config.toml
positions = "learned"
attn_scale = 0.125
tie_embeddings = false
parallel_block = false
init_std_qkv = 0.0239
init_std_up = 0.0239
init_std_down = 0.0051
optimizer = "muon_variant"
lr_mult_o = 4.0
schedule = "wsd"
final_lr_fraction = 0.0
MLP neurons of a small language model. Each row is named by its layer, matrix (up: input weights) and neuron, and shows model dimensions 256-447. Each number is 500 + 25 x the weight over its row's rms, rounded and kept within 0 to 999. Numbers have three digits each.
After each neuron's rows, "fires on" lists the tokens most often at its 100 highest values on Wikipedia text that the model never trained on.

L7.up622:496441520508495495472476489498505524505463477539474466444500505512486487504509517456435502522480467517464507471481493514522480467485460509481436512501510530489490499494480500508530463510493527508541521463475476495510502537503555418508477472493474531542480515511477485480510516524485460497529504519468526466484492499471472498480495491511495496480516518509503525527535494468497516501543511514509477497508464522496525523471557500482504474484513497554480547534491534478485519486474518527460537524457516490477448507519526475456502490477509513481484498495496454508493495469505537549
fires on: "it", "u", "at", "ir", "ad", "ist"

L4.up1994:514534517523519533474523473524512501481513549493529519496449496489522471518522517492493527500486497465486482516482454485539443512515495502475495522547488511493483527496468464485552471507528485480438518516473524488483478528521528511493520489511477499512514524492475483531535531508469535472471459471531483494490483508477535518466501541494503510532463519496527502498500482532487502500517454538480529499497463514479562469522503508464531476520479505480546461518500504466507527495476491556515485507505484496535457497493496476523480564516488495472497543526520481527488521448522506545
fires on: ",", ", c", "; C", ", C", "C", " c"

L4.up1534:518463489509496508504525470591487560499484509511517525479475515474510520468511514508487496527533528476474518533506494527517454492533515532517493472470477486474486515506546503478499455570543513477481500539542524445487498512528499495523495490503474538485537518508498491498472504501461539524462522529521494453561482492504495518495504512493469438540472525448475479487540489510468540513500440488493489453477487509492527494490494472509522497482484532525477504474480489507538535560520499478542451517502475482476497488493506537526510499493464499499527509486496528473509467514484499500
fires on: ".", " | ", "–", ", "

L4.up96:485520532488508518545513526482503570516478502517448467503528512482486492493503484513478523493491474518490476465496516506453517456493529511477490504479487541425539473493506530489458527513472487501507467507515512495474501494506488465497471482455463538541473498487503484505484552470495496518483476527506472495480532522528547498460489474464468497532491476517493482524510490479508484477488484514530488513506468499498483465490502505497479494483467500537522485504542508509474507538477505540486504526494492521549483500448539512508480498522520519475527484472490488507491469465523496479
fires on: "-", "—", "–", " –", " '"

L4.up2288:483527513499481463494527468500479565467466428482506519513498490496506503523521499531468525527523498493507494537493465504490521501484507492500534538508478502466507485518515534455468537522506522505529530495445513496490511533534500550560500496494466516522523533520478541481528526522510502505521496510526513493458504501502494506490495452548465503535556416505532512473485524495530494513509464484486474485523542438524507505503483499434511502468517533527494529504463536517524540514499478505485529479538525463469468475556532473474441497508508482499492517451497514483489514463481524547
fires on: "L", "AR", "CC", "C", "AL"

L4.up1959:474496507489569466509493499531482475494508556483518521511558494526511518466470490527473519545475490477510449473478506526484487461545492497480506534543521518480497442487509488501486513579455460507541503518498543474552506509522499515487508508534494505476509527481479495522482546498496500447514482466501494482520522486446485496508469486462492486491546500506502508523519520484510478470465482494532490531442485514525516504466518490490498525481473513539501548462575517495504494489531514477481497430502517503496497534485538500468505495506533479494493489505474454499475486529489466497
fires on: "els", " teams", "uck", " Land", "lay", "ued"

L4.up1973:536485480493547470488508510528504495501500489505522558471499500514534526494450506480476494503505520507509499480504470534508495506488504512490488478511478509508523508505538501575569507494476485497468477526520486512507486506543463533490509510510474485502539443475466465491456501470510555475520523473512473523501484517506525477524486523516446534482469500497511493521476492487475517497523495504480539505533490497512519482508477507536482516497501503500516469519561528465500522489504510484523534498507503510506528510470502528516461525480567535474478484531529539489502502485458501514
fires on: ".", ",", " to", " days"

L4.up375:517514579523532517451448563491514489465506534510485490532483541533477496503512534514555505493526498504456525509483501486505480468545495538481533488514511518513575514522482531522479529490513483500479498476519497488534522495491522527507469477519515521528523466493476505509451543481507509471486510483501484497511494473508477471512491485483502482488521485508547518527479503513480533460506524494525458481469528493494532477503502543497523478499479483534485496509531524521502488527520505539518544486495529461510542532462483463459486532454502491531461523506509514476481456520526503491
fires on: " good", " strong", "old", " short", " deep", " better"